{
  "hidden_size": 768,
  "vocab_size": 8192,
  "init": "uniform",
  "init_std_qkv": 0.0241,
  "learning_rate": 0.000371,
  "beta2": 0.99,
  "max_grad_norm": 1.0,
  "decay_fraction": 0.743,
  "max_steps": 11308
}
MLP neurons of a small language model. Each row is named by its layer, matrix (up: input weights) and neuron, and shows model dimensions 0-255. Each number is 500 + 25 x the weight over its row's rms, rounded and kept within 0 to 999. Numbers have three digits each.
Before each neuron's rows is what it responds to, as a language model described it from the Wikipedia text at the highest values.

Word-initial fragments. Opening pieces of multi-token words whose completion is predictable, mostly comm/omm/ass, as in comm(it), acc-omm(odate), ass(ault); also line breaks in tables.
L9.up3759:497504462515484513501493464481486464490528503467500480539507520500504484520485474476511480530473520466520496498508520496519497528494522510464455507501516475494507514525518523521442480526493498469506532521527526505471483514479455486495503493529499521504470480460475491483523515513524480496553519507492521450535494492499560516516511517491494513517539450515503508486499488515516475527512534495500481496508530501489461483478515480460500502496528493534460546510528500517521478471517484489485457497526480510493473480510487502546456503535477536457485499530509482496472449495459517496496523484509548473493520494494523538538497529460485463525468489534559490525495553499468489492522459527501483449514446476528532530472461505482513515513519491525520492526523496480504508443461527

Mid-name fragments and National. Word-internal pieces of proper names (Rosenq-v-ist, Sandov-al, N-ijhoff), "National" within institution names like Tara National Park, and the possessive apostrophe.
L9.up420:510484496492506483534462485453523528526503508467495492488485528547501491507504455516508490539554475491510484524525492553476516502496513497518503524493478531455449478500501480480531491497509493452495461498520495519516474466535476489470505474480477484483534515524537514503496525506514523491478521477491510530491533543480501512478510507520471507500532510475536559529522474487534542533516471474524523486521468508532486472506509497550486518516488526490506512478538485507518523482494526464542532482451553521527458485494516526508518484489467495486429504502505453510517494563471531535542538483491495502515528484463513536498528474466515488446466484469494505471518549512495504484499503518539500493508487498503496496504480538479511486507523531506477503479476512476484521500483498

Wiki structural boundary tokens. First tokens of new lines, section headings and table cells in structured Wikipedia markup, such as ==, Vice, Vasas, plus decimal points in coordinates.
L9.up2545:501552543489511485497516502449526511474474500529494479493458483521488511504528542510478492506510545502491512477507560498471514504470474518495520482499492516485532470479450507488499464531491519459473521532474478497488499476497493526532527527476534523498528495523500492535483497506545484491504516469498493526511503492538497487479465496511492531476488520472552520473496472508473507481538473490549472518502520435517519462509484511539512502536573502498509524489490516495508458452515486456504431515487482515478486496437493445492543541514513520469506505500470463481527527499463486455493498529442530455517501497516542499481495459522495554492495529498507489529565470497505515516527486512512481523492524515455462483490505506447440487440496490545476519540521543493537478490478523

Space before numbers. The space token just before a number, usually a count or quantity mid-sentence, as in "contained 115", "a total of 120", "and 1965"; occasionally a mid-word fragment.
L9.up253:503480522472494494488500476501503522473488530484529529508497556470495510510537538504494481527504515496505475499520507506549538512516508473465528551497468470511517528465464512493506443508501539490486521538488478471477480482478499475504489489489489483508483510535507506504476540541530494486475463545490527505478511556517484509453517470495530514510495454513509528514493488452514466505540495497477500526535466507466458506523476491484510515488485507551483495511498516501534492560509498435514490477469482516469507478479473466541523511462503473498479550468499526493556462480480519528505513505523547468496505499477524505453521509527503540511519546473469503529512497499477466590488502516537531504497455450509476537495512557490449500522476511474480476508507492492495492517515476

Geographic and infobox data. Tokens inside location data and infobox fields, such as coordinate seconds marks and digits, time-zone codes (EDT, CET), and country names after "in".
L9.up372:501486492460477488515522523500464507522511514495524531520461479487522502486494451497508504486488460451529462496484493459480469479503514473481423556508525516467495536466443456555557460512557494507502538523517451499474491528533499467519489482513515473473516505470525542475489511507518527470513568521474489506509498503468520468488494478488512455489528463471482514531524515505509550531504503475539556460508478493499515525459511500519486556525500536493501514507483501471519486468502492534499499518518508453534459501483466542561505494466495520498513487498451510542476500525477491494488507507472496462503498538511546483536507525499469494494477480443520509480492476479502505498551503517514517470507479510464512521527531470507495499499554503516523483451519488535515474544526452

End of structured entries. Line breaks, table pipes or colons ending a list or table entry, especially match-result lines like Ajax 3-1 Groningen or Women's épée.
L6.up40:543468471454486546491514538453530492483482520485521452518514519524487508492529478531522540539500471504503505520519527501491531488534490534485511520486483551523495462566512478492483548548495463504545521478528480490486505478499514489547516536494527523484467525550474497491544488457471493469496471539479478480535454496512467511474510526486511537532515501505498503440515527540468495514519519525516529500531503495505504491509546490471549516515547527502504514486478538464490477523533453538508540533512516538526522439452504490525502534484503464490503514494483482510525493503476496491477518515456511481507553526480540499514501481495536465493522471460552538558523482552533486498480474536500508484458463505498498518495542484545514515470470541496495531520518516467526472523481477

Verb start after "to". First word piece of a verb, mostly right after infinitival "to" (or "can", "would"), such as f(elicitate), fac(ilitate), def(end), prom(ote).
L6.up2711:503549485526474546469463529541460475474539519508497544502490490533507494493546482484509529496544473491467483466527519468477510536495467472451456484440510514518490494511464487476480500483512474517495580498533479455525457498503523493554466511532505464494480518498495527499502500492540489531533516473545492491504492526499505460512511520506499521523558488449527488455486510471514465493521466520520510471476507464517492530521519471541441490500494515465498501511472515493520490485535498490513505514496514537471484501501523478532504552517522546533521471490484493491499491513477472533472511511547512493519454520489491508515473491477491486505512509514564483541484458530515500491494481478509513464506517460523471469500503481485466539500479505497512499520498550518520512472495477

Article-lead definition words. Words in a Wikipedia article's opening definition: "the" after "is/was" ("Reus is the capital"), or the final noun of a short description ("water polo team", "airport", "Species of fish").
L6.up4242:494530513516503495513536534510506521463505554476493541483457503525488471532529471534481530505484544530483514500496507528481502525475504533478512529487506514519534499473509500486488470491497474530548502502524488498527510529504471520507518517540445503488547517505491518468479471493509465450485475572534478474504532490510471441489490517507506472508485482529513461503509481488515510469494492494478507480534506505501490481433512560475541531534564444462543498485464486531479484431532490509476467463539513503499495471468458469506507509434543478481498471492469465480530503478486476510469561515459464484510510529512517507538488510491489491496535459514479532487582472492455557468519496529526489468474507516467518488539529460504480488536492528486532506481474462449498504482485548

Entity names and table cells. Fires on the word completing a country, team or office name (national team, Croatia, Senate, Iraq) and on blank table cells or list dashes before numbers.
L9.up1737:455509471501498500493494487530508497461542497517523495529505545488447477567502541491495492516539484476533494456461478522509529523497491544533538494508502496534490504472518521474526531460490488472509502453490539492492509482524524468511475494499521487522496482476489514443486506513503481467542486553478519468504516516536485474488496443528503507505514479498488493471514480520498494524503521492445506504518516536527519520474531476505518524511536492503477532485485511487512476505478485556532455510480535479457491514504494475497506519464481504514472472483460436492513477545504485532481516519464496468508502491521487498496467544515480497501494492529492553515490479437517487522508508541465487477526475451487504451472454461515462511496494454517487517528544488489538481471514507

National/International and -ion words. Fires on National, International and -ion word endings (Union, Sirion, promotion, demolition, region), often inside names of banks, parks, journals and places.
L4.up2412:528530497500468464524488494507475466492512508487469452468498508531492474483483500474489461515510501475502523491556500538492493504458496512493474505502462518476492463521541537519508506494564480482461522558495499520553511535468497518507451501518493505490510540475477526517502535499538516463491507502493484516496518496504483500501558472498480535485494483490482529505496501457568501511509509456517458477535477514495523526466497503491506534489523501507492510517558506487481477495520489463521553502465513494524507526476458487491489518538507462447474518503494498497521503529468543500465561511507561519503499509461573506512484465458520509487503513503462493453504527496507485501492476473537480511504485505508487515481483471481477469451496482556489521543517441473512498446462550

Mid-name proper-noun fragments. Opening piece of the next word inside a multi-word proper name, often in tables, as in New York M(ets), Texas A(&M), Okanogan-Wenatchee National.
L6.up3336:496505484531526458486489495531517499460492458487470474481496473527509489540504519537484468494498458534477485490506512506490510509471539551503480493480473507522522469526537499497464536469512497470529529512480521512490481540531494467535501503498507507528532499558519489529487497510477510468549497541469513540485497487492532475481540526495499518530470512461514458522529516533479515535491499516473490509512510509489489480516496473473487520487486487474480493517509544507523486531512559505514487518519485532491469522509489483526486492558525505531455493550492483515452551463504484503529495525541489519538544457486516497515459484477472506482506494483482537520486526526551471492507511485536545518493528453533485501507512495521477540521523490509462515478510512519487469508477545

Country names. Country names or their stems, often ending a location or origin field, e.g. "Bucharest, Romania", "Country: Hungary", "Niger(ian)", "Croat(ia)".
L4.up4503:521464487509490477542499488507456458488522529535463477538503478539475508518534466473531523481508490518466492523492495527474531480494472520487475519502491541484494547526519448503499508541543485518497537551520476488497498524506500530532537471482513465472556527521466480491510509508477514479517497500541474492474471489518532508463456537563548442473490505492568497467514478516479500464520526511491523483520523467478546507493494502539515514579554555476535529470502493517530475503499506515485500460518458509487510537518460501496513542549501486507490484504487518486515497499458544469483521461534497482513513512504516531530479522492488465518536488493489541518517511508521470494488518454474507474437511483480502515496460480503514494491536498470546496482462473480475500465462509

Start of a number. The space or first digit token that begins a numeral (counts, scores, years, money) in running prose, e.g. "hit 9", "earned ₱20", "with 12,896 fans"; weakly, word openings like Un-til, Al-though.
L4.up4427:512510486526539494532484493508499468479502496522505500506457517510478504536510520519491499557543479478499504489478516505530527546496493487465511500499512503529506486452536485448515462444520450502523544517482460477510488509504536485487497539507516533500496531546464490496492524540520486500512521510468516520500500528511460500520489468518528480478515461519507483507469481515495542511507535480483506500508461486495473543489518489499500485524537511530480476506515532450488507467448504474493467499515505476469482535458513487524506488472532467476497542499466504461520517506455525472517522534509526476495498498481506501522534508558470512524479542478512485498520486465468521519493489469532560477473505479516534513465527541499531516508550485501473522511520463478499482486466554

Decimal numbers in coordinates. The decimal point and first digits after it in decimal numbers, mainly map coordinates (53.79445°), also table statistics, percentages and prices.
L4.up1258:523498527517495518505502524500527523525480479478520541534518487559487533504508540503494490440472544504498523454474515530521495494502519517508454493505476465535526509525493512509496525496491515468495499465524448511477441490482497482498485483487540450517521538499471486499489498518529462524525518498494516529527492526481480499495492498532506497521524483515514490500535501474460433507490521522530517483508482509529460517514539535521479510509513483530468483480525536536480493492497471465508503506487534487548514524472485506544489497518491501484510458486510481486531532502504517485485462491497528467517541475525510533530528522473506527527512512505548475493544491540510470560518486517518477486525500519524521486505499486498496484497526518528491480529532484512471519548502483

Coordinate and number digits. Final digits of multi-digit numbers, mainly minutes or seconds in geographic coordinates (46°36′2'3'″), also years (202'3', 1980's') and table figures.
L6.up234:539463500507535498533473469518518523480481532498477485516469482531497476492534523472519512490527484496503525501502509476474490530522502479512487485496499529482503471540494491532511539496496505461513457536491485494508514475478490501521509511489525499503486509513495507533494495487521482503548507489464461470500471465509492519481502514496521544498519450506527510476488506497482489498533581533440477487565490498491520503477482481510500474524478495512530499479485465513509453464464506517475505537501491486542489466451488499525448497505517489484474474497531487505542517503474551485512551464451493517536502515450491562507476495485521512540485533460513515457503503514537523491458478484477488523480516517507498501473510487564505550481492498532492521472494468515501513552459522

Sports team and player words. Words naming a sport, team or role in athlete biographies, list entries and team pages (national water polo team, Lithuanian basketball player, played); also also after he, and relative that.
L4.up1722:528525462443535470485479471513528492443522491452537464519511481487461480505515537513488497496458485496493526485454537552464525543526501544467519503479508503507529503502509489497537540472535516498458480502525493478542492496549505483525509490493519459456525489540489494472489494459527465489462510534505551477491527539539494484510516492530539458516499487507522502476455462534528546540544537467478491520515520522488508524510509507521490525466522477459485493482491505460507457520479445483495474514441482475491517485465505466493501524445537463558482539524504466518462526515475483471488482544514513442481508513491510530509510524523541455456487499495504517509519493498510529495515507532502495496515454512436487479494468491494505463497540551477537507489493476468499484551479518

Count quantity digits. Digits and spaces starting or inside numbers that count things, such as the 1 in 19 calls, 35 candidates, or 2,065 households.
L6.up3052:497482540489458491474489538492508526484512499549509464480482542508465477471496499477541488534508457425470495481475507506524520492520480524516493563510526510459516489460472482535503488496516504473473497491477462479469506517468515484502522564492477509496528539456503463469507512496514506531482517510532486495477508535532472522490546518462536491533528513483481530516518473447521486480484548526484502552534503495485537527485540523491510466529509482530533507481511496471523506519495467458519531489430525513520514498506502501488512498488561494549523494524513482504461527481487505477502532521520536476490494454486521471513492510520534530524512503499511516503501541476504503499480508510569497450483478469503445511533473502509494497516486488526499469516530538503525487465428537

Delimiter before score. Pipe, colon or line break right after a team or entity name in sports results tables, before a score such as 7–0; weaker on assorted mid-sentence words like not, also.
L9.up1335:479501493529471475472521461549471515506512529486533497485479537526486514496516495497433527492495487514530497546519512442481481468484510496545444489533505518515459465499523512448521523500579513504473518505544511503534490516527472496483486484474484530510528468546493519489522507484499496459491524523448507475518463533470499516474497471515530498498552540511532501528521451522450470474516516549504494492497486531488502488503544477467497548466520478486497532511531504524502499532478506504531454501495484526488476474511468517503481518463511465523466487512502491523518490505539552484514517489499531493477506529477502517477493507461519498458481505453526486499536522511435522554478508518506503500542510489474515505538486506482517473514538538482468467511539460518549491524506496

Table cell separators after names. Pipe, slash or colon separators right after a team, place, title or person name in sports and filmography tables, e.g. Caen /, Charlotte |; occasionally "record".
L4.up4194:523498486493485492491477521512528521473523523522455463514501532545519480523534482482543516528491454523464507528474516511469482543510501519491478477461488488452503505467521530503515480535496520464515491445496484507529492517470482514490544522500508430486516531493517531496512513520546498484517527465494499503520464524519495521478489509475525500498525470494510481535466498467511513492492548490468526477512545529442452497483484491515491537512466510518479487480492537527470507499539484496486531502523531477514505499483501469557458501482500466514500505483498551497510535542520479473481480542454521499484515460484472522515469494533513497530483491465531492499507542486512476474507460550497492472513452502472523479513504466524474483505478519522513520471449414467465484464497497

Mid-word fragments, headings. Inner pieces of longer words such as tele-gr-aphy, fr-ig-ate, acc-omm-odate and counc-ill-ors, plus the == of section headings and clause words like was and who.
L4.up2583:549514504515464495554447501532471527493525530540497525469486469499488507463461530477554503505496545471517471483489550499488520530491500515512486547524477508553493548531471481506482491469508498501489482509517489498497519531478499547510507481450549548500489511563510464486479524510482474447513475483481519531514492511552479505504463496522478478494504498521504474503518524498500459506502499505488527527486495484457467519548520489486495535472533526534460518553546458497476480440493478491489477466500525493515509506544476540516512487485468484500468485476512543472522518473484508483480501481469482456490491489500538493505476481535531519502488489495474484517500469465509502461490466489481526463504512521487471562537487514484484554542529436506516502451476472474492473485489563